Weights of a small GPT-style language model, trained from scratch on English Wikipedia.
Size: 13 layers, MLP 256 SwiGLU, vocabulary 8192, 6.18M parameters.
Training: 150M tokens, 4569 steps.
MLP neurons of a small language model. Each row is named by its layer, matrix (gate and up: input weights) and neuron, and shows model dimensions 48-175. Each number is 500 + 40 x the weight over its row's rms, rounded and kept within 0 to 999. Numbers have three digits each. A neuron's up and down rows have the sign that makes its largest values positive.
After each neuron's rows, "fires on" lists the tokens most often at its 100 highest values on Wikipedia text that the model never trained on. A number after a token or word is its count.

L6.gate126:471412463557480467476494503518506497548491475522430444506439440459548498496450501409550477492553471509569493470425521528486487442465513430502565489400553548495533506467543501539496509555490519442506563479502488556516533532526487529465534531536531431507485512582488477469369494531447510567444447455509502428494528475455437461520515470456496520502523522480459509504477497522555486539504
L6.up126:500493504501553517463525526537477548542488477523536423517454510516553499514461594544469549490481528457518535556496559527517475523443430544521533465510516504545440563479482532547525512424557469541467556473535458545444533488550494553542456478538541422437474584567462541464526493505537516457461481413559458511451536476521516547457523572512503409505507555479460497437482459527589448479447
fires on: "." 50, " of" 6, "ant" 5, "," 5, "side" 4

L3.gate79:415471452470445482417525519509510507582485450548487525529564465458493538469506458473366516612552468482499522501518430534468513491514460519442545510568498528483484505562590454478502454455550579504480494536462453521440483478457460559522455521573493486474543493548489503469523552449464480453503440486528508466492470499486516523568459439520443542440561432475532484509526519506515467523512
L3.up79:504521484475484521453525505441504513500558487464559569560527522497507572523456483460453530553534555507488464518470412466435488474544417556441442566498516435424510518571510530501512569556536549492536449440526485544455492516461505480482473496543506492445497559554528526503493493504518513476561492472475557526500417523435452426528426485511508514428540530458384467490480522516454532481505
fires on: "=" 55, " =" 43

L5.gate84:493561477428501494485538505585567528458500491498488455459488558508520467534581521442518460548492598497513426476505404481510450431391486523503462577487417493423474498431526537486521525552550453515449517487542476488534522444459465509480501564507529488539454561487540573546463537497548528513437551520494458533450487551524499531471505505488480540507492467530507477533492600534544463545501
L5.up84:494499563513511511433513474540504553530455490466588487441527484535507423553541517493448470526486593505453477490549452502546501431476542503516486573432439513551515512486495502448440520490401501481480538516377496567545529494463561491547566538529538457487465419461467539470517484553507497527456460422540501495519539538507513494511501501553465562509488537554440501469536494523482556515508
fires on: "S" 14, "I" 12, "T" 9, "O" 7, "R" 7, "F" 7

L6.gate180:457577491521479435411479547498526516493536501522499490478549493486565497479532423498457540515454554552485484537473439530440479454545506476500489571460548588539529446470539482509558502506475471593511548512553481501474450443503521526507527494517518516464523477515538423533542489486521546467571485500533398473473520537474541434487500396541528421456490494531554456493475533525479527423510
L6.up180:555483480523546490477435491563541484531506601463476468512551489544571524464477461432497475497477533518544515516466498487445492527522456482533533465530498548517490415585510490561526526419523531531418475389450428539540494502484507533502471515423448549501474512470447466496503443508505530493526476469486483498487496502459442487537507606503599529466530487452550564571456485572497485500534
fires on: " by" 37, "ti" 19, " of" 11, " until" 5, "r" 4, "enti" 4

L6.gate14:487540493488535589466564529449509489515529490496483440481538517533406549507476512490489534498480597490551438409505548488469519480505406503494495458444474425512478451390515506430436528459549504450463480500527455575448570521518541484473561548480553551579514552563541546507478489546472438526519485526504532507546486502431508537549526527553523542585488497524497434532538556479485564466473
L6.up14:454524440448488447524494518485487396464430544545547456541531481491565524572487486498443478601489518493462499461539550497502488527476519531545489486542538526560539528475467507428529459502430465474474528629494514538578470525522540522541484564468541586491538599509526566516512489523494560451531484500487557510511521553508423512535489514506486490491472563482495403450468437583452504550493
fires on: "'" 98

L3.gate164:563544467493468620435478459519481502444524433475519509506468480500477548524503546475503505524506547485488457446538486545500479462533435573516524512436483510475529558512532427461493549515416523493555528575497549465525516528495492505510474489521467480485469489492559477496509486546547527559493486457528509563599510479534536553541470476459542537490483482498546437518485520450495494555546
L3.up164:514516438554523488443482453505470545451539452534469427506535463433496508496481513496519477488462448528526449480540465479500518452522563571572445503502493526519538518479481521559512432512477479495511471556471488472562520461454481571549512521554520458525520407465512481441508500487516520484479558536457607492506444471498536544515554520424511575547478497528513479570540493529535463508582
fires on: " which" 30, " =" 14, " what" 10, " record" 7, " pick" 6, " chart" 5

L8.gate65:536554507447513485527564528448550539585414513452476540463487583505509441429459489455533561480524499521421490507500456501517526468420477495461483501541478453493485550445556545509514508493488577475488487495532488519484525592488526545508457452522442490483490489466549503499542497528527579470478508476528485526489485469492551564517478423511558487534553504608450570503480525551437531633569
L8.up65:494537531493569536466479603457576521530483524462547501547536524473591416507546485523475555485478554514477485521488485529525492431479472549495592534495522383474462566410442453507482516498522507582461492520508524481476481568456518517578466444515519482520517434401493515503532472486512542450586583499559512541517470460514565545490510509485481472522528490507559468523514446561435527561444
fires on: "\\" 26, " \\" 16, "}" 11, " is" 4, " through" 4

L3.gate147:553498492506495514513541486462486461506509476480432399470466473505481486496526499512558455489508468484484498538483457487516451474458556490479538489431481554544469574526461448511528350403528460509505481466514508499546520481485486442544487460570520428474492513560441448525499501482440490503539487510503469489490579478565605544459518503450455527552529563571452453537536350586514483503478
L3.up147:511538541421558519532534504511526462505575515505435446541488495510469473524509438438514542459490488542493488501479468442459508443496484509482480533385510540548449497551540471540463454437497523528505566466508496516551503546508471423505445516478492514465561517506519515508551486464493462515516478538536524526480574456480550517453506526433481518633498538514531509521466573453526508491461
fires on: " of" 23, "=" 20, "\n\n" 14, " not" 11, " and" 9

L3.gate126:521541501451491496456507486521456496484497554456597520495547484458543505542475453519409476603436436498489488523465511521454467523496474476545517611567467496449531483507498495497463510477549563536515489515604490522500505508526490555480516541504503443491537483469538468506512547420574518393462489469490510498507491445506454453542504440562524520451489536512476515543473492590452500483549
L3.up126:547525481464493495531526444485502556530496486516555508549538529484449507457467422493468540492499507568460611487426538628539490518519457441519533434578550494528523554512495543457480477415478541514481501622476465505560505542469510459531491485504482521440494529499511511490551451477556547459518496470550575593517450496478486527564522497447466443462568485564470532502459503514457442560562
fires on: "," 34, " until" 15, " public" 15, " before" 8, " when" 6, ")" 5

L3.gate0:535510462525448523526495577517461435401464535501479458443550431493532570518499433459548503485478528501497457493480515519577461423511509513489446556395462552497499496479460437489523406535487474492558489537505434491547493481512512492495522481502522515512400499512547526495498476523487527489456493463463421525601485523528494494521455499520539472537492535559546504582477467570521384492497
L3.up0:505471476490466587487414525500541546488529443525546471419542501483496533518532530494503512528484475561445513473522497513567521504430458534557503518486547490532544462523537469416489458549407446472415477548465444548476462471493481472570527442525507414578525452478551471527409413468532521502463434536514460518431544440512499538443538515520568436466472506488450492486525517532523424479544
fires on: "\n\n" 91, "\n" 9

L2.gate27:495530512508496506510435510525507445526514534493407456494527509499516516500529509534508525535478471518525467495451444559471497446522553542444453472419558498561453516536509396494537493469569477512545484479492499475496559542541455528492472505539545498410495511427491504490561462525507549567548462516488443539483488472518603563466503444530438532539516497466514542509449490505497517581515
L2.up27:422444584522454517475590506498536546514576496541452558536494584475485448508517425482551542514470558563447398542436547538455483495583427605476499499537515504518458442535484515470469527553496528531457463464495566515458562513484450588496482556514409504434540458488577477497539453516501528485535555454553571561466492463495517475459467516504463507479503488487491552511511476509478460544471
fires on: " =" 100

L2.gate206:483462421517516512469489397573485559509570499503505447492466515506488463463534507494421492496542488456457504533494459520496507475456516532552496592457486456517545479472523522497500523532532480556540505485485477529443491469430477504577531434553568566519452451500463538562489493554481524506488484577536547564507484465593516486422542511502542515441559448508568532486521531474442478527467
L2.up206:490575555437485474541486554478449503550470496475415481472566444505461490519495516577514499480436475532506488552519471548479522468502530485569524557488494441458523516508530466474468536603448557496509501497486443443550496505562520534510522545453498461581448509476501460548492472525489560457476561438517455463553529509459482480543520599504504498514463489475625533543492566461470506472546
fires on: " over" 14, " goal" 12, " goals" 10, " During" 10, " debut" 9, " played" 7

L3.gate241:547446485568465504483508487532484539508521501440537547544555499520528507527514399482471471603439491439476536500439497539467511458502490481534549491543481550430510516437578514470511611497474548480525505534513471540579469472480496531528578538545471518502487508552487444517525576502468536464526420483554462564489526511441530470469508466537524402417520486460528530465388579518547460534483
L3.up241:547495480588463499519519423500483533543500424542516516525506489504488454465503501479521484456527470598534495545460516477494458566431510503513494408553521508575515473435599471526486561476455542543485504470510510491491499477584463488493508542516467509516495476542559538488518459533493530531487447492516482511493497513513502511551516423577538453545463568476509547473456540464564473448502
fires on: "," 81, " by" 16

L7.gate43:516540473475477502469517479507508401500542462478514513604468472432493536508472549497471496536394588566548498559541488506494481471482399499480484480455460430593451493512532457511474512476478515536497478508438496626525459536545526462529475582460431479464560482501514474516481464501498524499470534506472460549499501539543543481519515494460465497480466554451534486527561491495491520470599
L7.up43:518487507560516499523575426513543474449528526424508500506544468449529575562455465498462432524491484500524467468480532450521480520432502425491487456465494436512488474547528545466521504536513485493526438437421515475505513456546462521560491574481524531528551519581535530516451444449511543453461492558439513479491589420487487517506511527430469408453463584505494528542538546435519444496554
fires on: "-" 30, " and" 11, "b" 6, "ron" 6

L6.gate108:506473457463551558499466516457442477555510500553424414545452503522512452528555542457492574500490485521510447500465482489425490457517531438561472510492486530565480499502487544454482454508510476478527507532549534491463549504475541534521513490543534481501426488560535466456457510447488509479507517513422444505505476541463415544431510578430490528553497493494490492534512536511493544494524
L6.up108:527483510516443520508560496491520540556495491503417507515509492501514495494526570474496482507464442506498476491513493530502417419511481585449493491427480481532521521471450493534526544471445466502502523525462496520508535489548479530520487457542522433490492515456479545463495523392476506540537472515492474497485524489504478514580503545457436531484452492475496560456508550546533535492400
fires on: "." 51, " well" 18, " of" 11, "&" 5

L2.gate33:539537510594474488553494478503566484463546498508523527561499531473550504439611429499494491487491508485430441470533499485448514520521588529529413509423376554523542458573473588495470550512466459544519493470458534528484470558489518477449536521435516494539496586515468530496491432496541512499515513533571415472460524516532471546481486485500482528491492519483501470523438525512473515520484
L2.up33:444521531498444464532485499454540482516526575493523494538490475512488525522533542550574567481435492491490459496532614526526546461522513428473525503544513571448498477545488530502531549574542516535483546484536414487431521427457556439496564573489488520507486431500562440510479454484535517487495506491513513491489493530417455539531472547534495573530523598482517518467486458486466513541560
fires on: " one" 28, "ets" 10, "-" 9, "ts" 7, "ish" 6, "lu" 5

L6.gate50:481545482531488474483576522537482536509471456514488475509576572510474529526462478525458602498527437446520491540578516397475489537459497544454455494467509528460533530497528500511569460459466473555509500505495480442423463484553478531585437515562497418478515569497454437485537497471460515496533514552536439420443559464492499493445488470427490459594448526421493520526513513500523564511555
L6.up50:559504519527450486543493576513494538405530470486483551477511519448441538523522560489496563437525437569529534505495498486571558509457500557508435424394471463488563470475525478441497473470531509511572509517465495494454518517524438551531522506495460506498546448451540423512522475474435505524437507514489516465487439520433501494442498567499433486563581524474473503472492560496494471446499
fires on: " |" 74, ":" 10

L7.gate170:519484525506485544401518460445490527554499451492511403446543444435524480507391495453488542454488471511517480432486525508467496502538551571464456517473374472460563503463520468486449485458550605507470503552476520450483498522537530515510503534459460512498526516471425483406476515534560571489535442468503451515558483422494500526517491494564506511553510491528438504452479494539440468534492
L7.up170:552477445596493441484484541561476559514487508484488533432457472540459585534492536494486510528467504508400495495500499464413518434510439520459465511459492525460525531472474585462544502536607518508568517475504541535484512499536495470510574538530492571484554528490486537473530449551513548456525511512477520521501415517552458519493524450488514506482544525470476556525440547503458484462516
fires on: "=" 87

L7.gate225:463425470472435587479527531557486476472518439516536521510524540505505544431503516441478504528464583509525470478543549601548437450499503471522546507497423551496517505499487525537533519531463496436552553485451539540475547479511467478510504514526394546534537496579574488442471482529510504555484438564496490539495496500512542511551494469511577477518470502490521530522541531507532475468502
L7.up225:513552492510504525499526500554585510493560524444470490502477482458523441486554487501408487549429547496591504468507456475572511515499514535517505454474472534501615468552470480506510490477552599498510466458437494544474493450506483477516462546528433532525522505513552470487517516482479428551466480535432517470521537499506434489509475459475514536517537539485510539512442508548514498505496
fires on: "=" 52, "si" 6, " =" 4

L3.gate69:472497460430547545441512485476472507491479428542522474541554543473490532446470488499525500516455543528514498470511531493477502494478463479493498583552464511434511437481558520489534519503518472513434508597460499524505560485475544524444531524539504515545548518578540480576471535576453460523411441473523524550539466535463473499435535449502503486376534460486530476463530519488491463460486
L3.up69:452466449466525498500586483487516494491500516459539537564455601436541488500457434492493502517536559500587514479525466532518439471496414519460452522511443460518442566492495536460427570442516506485522514529457454476538500424459540498581495481535487510482511532537549567528513516472546405503410535501475545598505544516524530518436528470577494535399526522508482542458604491495454517437482
fires on: ")" 54, "F" 18, "Q" 7, "R" 6, "O" 4

L3.gate20:571524509456492491548457531415465519480456431551494512495504461481474512482520465526411539516469461586486418498483563506493503561495479474389524526519493552463482507489436490511503523537439533472454585493488508545518453497535528467628485512509518545508499398527489467544464518564553549412550524537555430498444466505427558537540462439557497510510545513486527519475495472519536634509504
L3.up20:487521564512443494488504504434556545492489549450522523463497476529568489483500492492485563478520518504485464514526538470530472518570409542519615570533526472450485451488521496526445476534451521582531506387628516558530532477510489484477527510443462473513526483510485566544507515453573563516520513460487489453478515486473556466504552441567418474580498560510475468471547473527522571503496
fires on: ":" 19, "nt" 12, "pt" 8, "d" 6, "ed" 6, "led" 5

L2.gate242:491503511535454477462550504566578491482460509503471547486499515476534573590535411491513558552489497470535447484444492552523438475514490512472444569512470478481483490481477425513458511482496549504499520565521503553546468504464475509492537488478493547501477548558573487450566513487501553473426562508482513580525428554494534410498525509497547462507497562491552487460424403503434523487492
L2.up242:444445443463497535472549496476518463480504516458512439534447495555547494452574533553537481481507491466511465520545458566490488514515477423475464564501429421468531479572524568513594475592541478552491516554539495500515503573511482459495536484489511488543465467462426518439544418485590542517499469482538451508494518540485475472559466480476470552559521594485485476515563503501466488514470
fires on: "\"" 32, " \"" 20, ")" 15, " [" 14, "—" 7, "[" 5

L3.gate255:474435501490569528455511563486458488442550432509457572417529475467576460484484514509444485520512524503496484474511575498506552514461541430539429381466518514525491487541503476437574545599522512568537503503550413435515525506488520553530564530534471563522562456489483521528517529494494493567501470533529524481541472535552491491496443518477462556483435421555549515614526518514518466555519
L3.up255:525517530482532502470542514530452492556518441527428545474515423514580486437499454469473525601455607506508526527473493435549550486493481482497455422547542560514536532525585554464499514557516497516492526557461467492485538522432490521492512592500470518482527511462546481499475531467513452551480531625501487469534512533453538553463520518531483554472531437480548538542481500469527498540493
fires on: " =" 33, " Tri" 21, "=" 11, "iji" 9, " tri" 8

L8.gate204:505454488467465568453509516533535506440506434513512493440512506425535505525435533433552439482472484511412434428528491491498477435520506418431463511454525492490533480567549514504533451406474499525426550501515483516517491520485460521494414464535481489475529538520533546535474530472489509511444481495567402482507428502495586515461514471469515523486416556538523478556515546545459578531506
L8.up204:468473474532432492525473452548471461523478505564576438557545513528550533479488522470489490539583528527505522499499530478516479513478435477415490505531465463503483514456521497520527489499483532530435491544449551523508495497510497469492502479454506483519507482419485478528553456542443580573577489474568499453494534488484492473543528484484533525455498480493567521493447501491499535487438
fires on: "." 55, " –" 14, "S" 6, " Rank" 5, " |" 4

L3.gate37:471517463486520532407487516564515477496504479528460389489492489501477535485529530524503504534600520516503550543537485497557497504510464546526454410527487482489499471520520547468472496442518526526473497613471487531498495463464549523526574528429512548493548486539464446515548447467472550475483474499525562490504453538479525431510498452541534488490540496503514561503502491474485560538432
L3.up37:490526519480499492476418540536488485494539479509431413492521514546491512462539593601520476547517556478482525529485459484572526452485447473507535484509549456460539541506551505502498553503522469549447580543546470510426441465454530529555527514562547556477560545559435461473514444515517521438511497508500514507444480527480550499541524479527459482455507511530533500517494475474587519528437
fires on: " during" 45, " During" 14, "During" 8, " reduce" 4

L3.gate210:499531530453504506495489515569530449474549482536409496556536498466514555451515475523517529503490501503448467475492577526468535471478523541511475534506429487513481457505464541510456529567559481559481497496534483481462580513599473480478491467569446561570555455522489524447534437513419595554461463567424494550507497512446505529522470520494492516532460588507538547461479529544505570465496
L3.up210:511531418650544543474442455546586475458527511515496524548472572517507466527571457467461497481523442510521542490529531451566480511557589523529500467540484514515469464474554447540519499470491488514495489484553488489442533447534446493450440488531518480471483487501547492506525538499503445550454462451379566538522490537515480537453449533530509445457487432463439510463504545499485465482544
fires on: "=" 100

L3.gate56:518481505545441535480560644508466519528458468473487445476568505509466509502510449551526568482559558473427466435543461472518459559563511489478508477452512543533515477447482485550467494469515529446475443441463511447499485448515592537512431488494464463460458470539463526507489457487484516493481535483514485563521496457507586544425457505523550508589496578520538530553439452499474443486530
L3.up56:491493522403470473474505438517465472524489522497467420434551512567494535470499512476487532495522501491600481518524526525530525436468452573533528504570585501492498441526483523520507493524482488503515509499522588491488469519563459531430565478490484488540471490468503476524424474492547464542537524494502456462511524509564474487495595498567546413532478474413476533529524532520529513491499
fires on: "\n\n" 100

L2.gate11:512518476487497498485423517517511428538493450491485516495494530465529525562570451464485560515493459483416496541505563485544459578435531509546442551472552531526536471488509528512504543564537577483451563542577524501512475451505494629581496579508510525583502483536500408470527518597448508449563501464503466540496556452445484518492557438477448523536471490455487524451505542501543499516534
L2.up11:488550524510404513541485524551558514452579501493511537491472501456507485539579424540535406529546428470403512515549537496565470552541535465527435555453487548545573464523507489474505484495458512507476615505520518477509486485516472561506476552448505511610479505505583445475552489477524438523481507487475505568499495474475525495495558471525471515530523497478448505459554504480552478485504
fires on: ":" 86, "ta" 5

L5.gate207:502518544505502618487494575446489558576444532496487463446484471505523489499509524455544503430460490474464425451488556581514494382503495491475474530486527530485526514475511475551485549555527545470468497455495514467533468571507440467406470533605475526464491519535443470448478543483567459506526488543507483541511529486450435542563443527468507565482514470521458484505457491481499456573507
L5.up207:513477490436557531527524633485538541519522513508474470515470524519529519462458472549486507504451527500574504529479432465504447488620407507466538537496597473506527394463444551536475579530522534488604509508487546462453483510483448548554579521505547470497489506567528491467518580482486509557537499490497516524452548474498476515505466459474478507481531474536510493524472456512458453475560
fires on: "=" 43, " Star" 10, "ar" 5, "ur" 5, " stream" 4

L5.gate228:453581559505469512502563469530443531511495527522556404537591505525471498504447428440449564466541498433521518433500608450498520494487525511565428461568501547494573493480530528539500501469423516453538528562539478528523492516538431481466529521418469503473570421530530525436496545521508451516427551523527512438488503445517488479476570530469554516533450451523490562484490496489433503515471
L5.up228:514556557530513471520490494446461509511495487480528458451532535542516468596533496528472508490569569520467488504457535445525425534518437532538478532485527548526518542577512522485442546473490546477484458447574503458407533552526531460544533524503447562548455523544515484578480576505487533517541498511577430508429506484498494483509542559502491513520509487483482519455440587491501463511472
fires on: "\n" 77, "\n\n" 20

L2.gate151:591511489519565489416525442519519541527509443476505507514525529539497529506538509519563504495448475486543471502498447492491466450526502496514509614469492515444515543494502461521497513440414502497435465466556448489521482486520535505441435453479498465520442498516480525538507542422545548502506550526463504545491435567484472496532547488501521432529517650524551524517499430531373451461504
L2.up151:564550532493527514409481509499540474444555493512503564528533526580486499498572477508569513453491502473526513489560538484554496450455578439524538581501521475462494449520516435490475476462457500492526496490533455556537525571506497448446490445447485499504506510535498532491539459485488500487553569532452510495540482548482466484508518493525487458535528599555582497567490507574430469436495
fires on: "\"" 63, " production" 4, "”" 4

L7.gate8:444563537482488492488481437462513542443548567538454580504538468450501606495484520511505520529515496573461514495425449502387477492488501509437484515515468510527529456465482532467488546435515490462466505465570545509445581528573464523530503572435474512519483524504528518540553517566508448532509440587476539534560530491522502519462509551518532455492486460530481566536498543488463550526526
L7.up8:532479509505450494490482508479554440521512511598506512565502583473477437531462494459520509521472459500452512515462455554505470519512494482520471505450474555511556624551500506508520546460538463444498467498521523457505556592480508508450509521487490453551517507572520511531474453415511553544496465459541451475516466518484514468477436484385476474515511512544486498473513475480487503515543
fires on: " |" 37, "," 35, "." 5, "4" 4

L2.gate71:555512505522578488457537515521529463518552534520513457493535507508485473509545446528454585480522539487462494487540469462493482496505463460474517459453488518533548511411518528414491484497395518490524514463491456439522504507509582506507547459466504537516518542469522490483509518500412566423469435481444474478496528611507520507543521540529460504488439547450472508511569538512385465535550
L2.up71:516551514488528502508528538574441453477535508550533483447541468490529556512516507573536479472532484407431511490487483530496499441438434442467540579505500497540539513444507484455518481604431538500476544449442464495456517490481533440449523470602452488439441506519490488457463502535433536518453483473485465483515507559442492524501525562489525540489465571520529488504467464500409476488566
fires on: "19" 35, "\"" 17, "S" 5, "17" 5, "16" 4

L5.gate168:426487493484427510503547524494479547440524511517518483495545475517506510525443511442486574500504570530416544433517608525527465508465433482484468498588566552533552478479519521492519490524472524537564552475531493487485511530530472526434570548506533525506519516521578542481461516605455490439492520522514484563536482487496499498533455529417495535539518507407512521421471475496514453546480
L5.up168:497479516466503532465515483496535508482508534505520424498542511540526491525473529522523506504535548462447535513493559491502497511504439541492428503499561507592490577469553469445491480496527428593495467512509504490494515497515485430463522557481564508470482544467580551489528522555516570407494469535486465434494498475467503525573503540473545474436471473452511543485405560504492507539464
fires on: "\n" 60, "nd" 5, " A" 4

L3.gate145:541439472429504480524507456564497484422510553529425480474546525524563473509464449507516455408425510481492466572462489458517520510477444510479513517506561500531488538491486457547516549410576489499597560501540520503579535520537540520515485501514451481450485497479503541535432468500476456542490523585477509509558527477430561555491568447413520488556462577500500488541551477553468504498494
L3.up145:487425516480470500533532533622468474485471543537414461462556453455410533403417485401555513433511535454538524529487536448492477556429474577482462520470518478540489442566527534467486530491491502519539519555469565499530577532468500513511506476490539478438518466492476523449508440505474419499491446578470505442535552506469495491434518502460434482550477487481506518552494503450520498525511
fires on: "=" 69, " |" 13, " 10" 4

L5.gate205:498515439545493487467427454430495528490506478441485537513527487513468557410504477464535501540524513514409404487464498541480478476557497514462426500531468540450463529494510449574470502511544497492406504577465517551388494469579497477520454491458531502468536560526472558488521494578482536556510527436480440550520484618469490474497498442482566579510503549487425522530469563532514502546462
L5.up205:458500477526528518477491493548491472460501455550529442453445412507536552508506433481416468545525489525546516489456545483529420483434452494531532470542531515530523552542407499466555527448459525525508459556533514516451566502494546547446596501438562537523464508412515493514495568532507565494548524460436546537488523505534515532509509605505511464499496505512460509555524528417435510524525
fires on: "=" 27, "." 23, "'" 8, "ative" 6, "st" 5, "ose" 4

L6.gate8:451570522459517485496514471467506527514551488525469456541618523536452523557475517518486555510576459511500522544501523451450487529498436494527419485504503598521565456495469492542494491462437595398492511534528452546550564538491550526487520512468448509547515475508510497504456510545420519527544526523523479445494497480518553493557553486408498453519480484547408582448542516510501517599481
L6.up8:438549511487481505509524436438466517532490457539526424529536538450488546583476519480391496502533500488565561478467558471530458500500492538493421504522472524500515450565524492523474504526452530432504557545489477551526563527477541477509535531457509472574580454485519499496468516509446514523536534547545498455522490481493520540532517527465496470525438478556397563440557505477540588514505
fires on: "." 44, "\n" 40, "\n\n" 8

L6.gate95:506559481544497462471485484473446512548507530519479432548557488529466487536497480467500523522526501508488555516446538481477415497476477510557384515515461548480475454552504529516579506528443522506526507548571476564462567471581566545521509483428533490536527544509493530486500520496489519490522500571529504435480574439502494471492463526482524431545532486497456508512521564495498529560539
L6.up95:485527526485537485457520462482450433481440503511482436473575476533461507539458459471466535501505531435465559499484503465525496517531418531493505484441545508570522471546512476465494446518471538509539458482572521544505515522525457521561575462520469534479523526535540443495410504509482501497540515535520529530493509424547520445552571545474521467509461569498437549456506480546546497494474
fires on: "." 67, "\n\n" 15, "," 4, "\n" 4

L6.gate185:413576541500548528475494405488451520529473508604480420459617457474471531514393528470529497551562462486482547527531533513516512460505445464514463529547532559552505456532457506540500509494461537455513472548574436506464551533497534491558491534444493492549563452537469489527478568576506576546488507533492472432517501511519566454534486500408452479480475549487451555453524537523441532540486
L6.up185:459578558460528473512491439464453514528475489503494476417517508503530471506476532501489493526537504448499562527556521498553461527542460555502469507536542536579431493585511511580478493449540461544565447521560444495407601582496546457553566531485520513486604478484516512513484555512541502536529515574525574433507546498515537466534506506497482503527410513492430528466527559478550547561492
fires on: "." 63, "\n\n" 21, "\n" 10

L5.gate5:477508532491532566434515443478469517420502469431474523520524503528531486483505548442450542461536492557538541531529498519474479564394412544512495540488525543504455479505517481448411507461481487496499552517495499523483463511513494566499503447476507465578520479496515473511525507498448559487573480508544457457518508519483545444521510395579568437530454585447504488445513546535530535460522
L5.up5:549554488490515527411495479536500478555575469457463601497494570506566459493529584584540556519522451496495463534450566497490513480531492508502511542486545485536482511484504552489461556477531472500562530586495439468532494487492531431521531425473475512513492483516432456483490476520532486527463466535500417408488520524448536496554564539593493483465512460508497491441479493514473557477483
fires on: " during" 18, " During" 14, "E" 11, "During" 7, "t" 4

L6.gate175:465528505491510466481511473435513482446510518482500422500517519595473492538464453504527504446573444472477485401482544431542433496481477521477424532592488540512512502438515503427503542511472538489514506471531450537599518467484428512512527506478508517580574522493454508488479505452440530457470524535408499486511509511514483483551530537497452448566523463535474557496485494485457466492524
L6.up175:514511488511503529486491450437479544551485483486437448473533543421528473524436483553426572507602521499474524452488517446478490544529474500516497490494552569556496533495469559489505583454452527489499497524546482506529493570534557521537542484518488439430471534489465549423478591447503552489465535548474467391473489511503548469514535496527524479518504444471445497448460493543460451552438
fires on: "\n" 98

L7.gate157:489484543552498485552494505519594525502482503511534440514448491465490549484494537421470522591546528539508535575459498543535495544493505532554503575452472606493422567447484507488474468481485503538450499501513503515478527497506493477523545467468482434423515513573518509488454561486531451474507431441493483460421577447547520489508558525506550599531525492521455540542499552559498491527480
L7.up157:518508398474399557494531548501520512445520454536409459436551476454620494523489578474495468518522482510593475547468460492597452492462520563537458416461520527522416521482491416501508534513480531511494542489507555522509499453418441544488505559456546478468513478495527470456489461471490480516517483475481497452459512497465505518529546514550473453503514545505463493519495555502534452494470
fires on: "." 27, " of" 22, " by" 20, " with" 5, "O" 4, "E" 4

L5.gate77:413541511515490445519538446572525516508546502531527466535512540478529540534477524529454519499526501431494488455457509449461511538517533555487515441426448479447555496488445538530550558427499467461540478559530500420522481484528440494543521494504521446544478526458429518519500563491406447509483462516552502487532572516543499473416486606436441551577515455473487519551569483477489540497473
L5.up77:485527485487519533487523452601521462558512537486518517516524490475427501479476422551482545514559569443425543456509514492477504571486469553533474525478510497494579438455530470511500586453463486543485456516551452485509528481485523484480494521491500529507467539474456508555521532421439538389529539452521544507477483518541516438439431475509482476556481464484444481448463516443450559459467
fires on: " is" 32, " |" 22, "\n" 14, "'" 7, "," 6, " it" 5

L6.gate59:459452574481466541425387531403499564583502475542521532518504436464488558523507521501497501528478489591547458471467469531578498488496507512527496540440474465449479546489485503516532549514477473549551464562499504531524511482548517603529484496522486411495468512540505474482483518577513487557507490449489546486475451495487533431486465466435488480427547497535532454478461570584446525559499
L6.up59:440410442559492406445514460512466439444545518514512517489525541534503540508513478492500548549557501527553479535484531507421481456421543539486419512462525452569479572494465488495462537510516587514473559562471519564432501525500496528591476490466503457425501445556507497471512474520467524492550543481528547516442508529508535451483471484536524425465537573474484520537473480526475503501539
fires on: "=" 59, " =" 20, ":" 10

L8.gate87:507515608524508521463366488480559436547548533485481487468551488467519516470562505521511462536433461484496493495528521496485494462479443541562496510435500488513510475505501524538471521451544477488574485479477441427471533514486475532515475503495527477461501586468538517515467565497454615484561505444463506492524527496474478472499501408557502518492487469553435469492474491538471411463508
L8.up87:477541498512524456527531564494549494418506523503457508488491490472586506526505516527473511552536530505530457487477480497492487450477489457529483495451528494518492392513595584447461482480494545476465407496517489506413512502570540516504521523464565536510512468506557510500509477553507537517445545506421574477453512482529456621483518517556459500502446526523491498513509569490456592542532
fires on: "-" 87, "cc" 4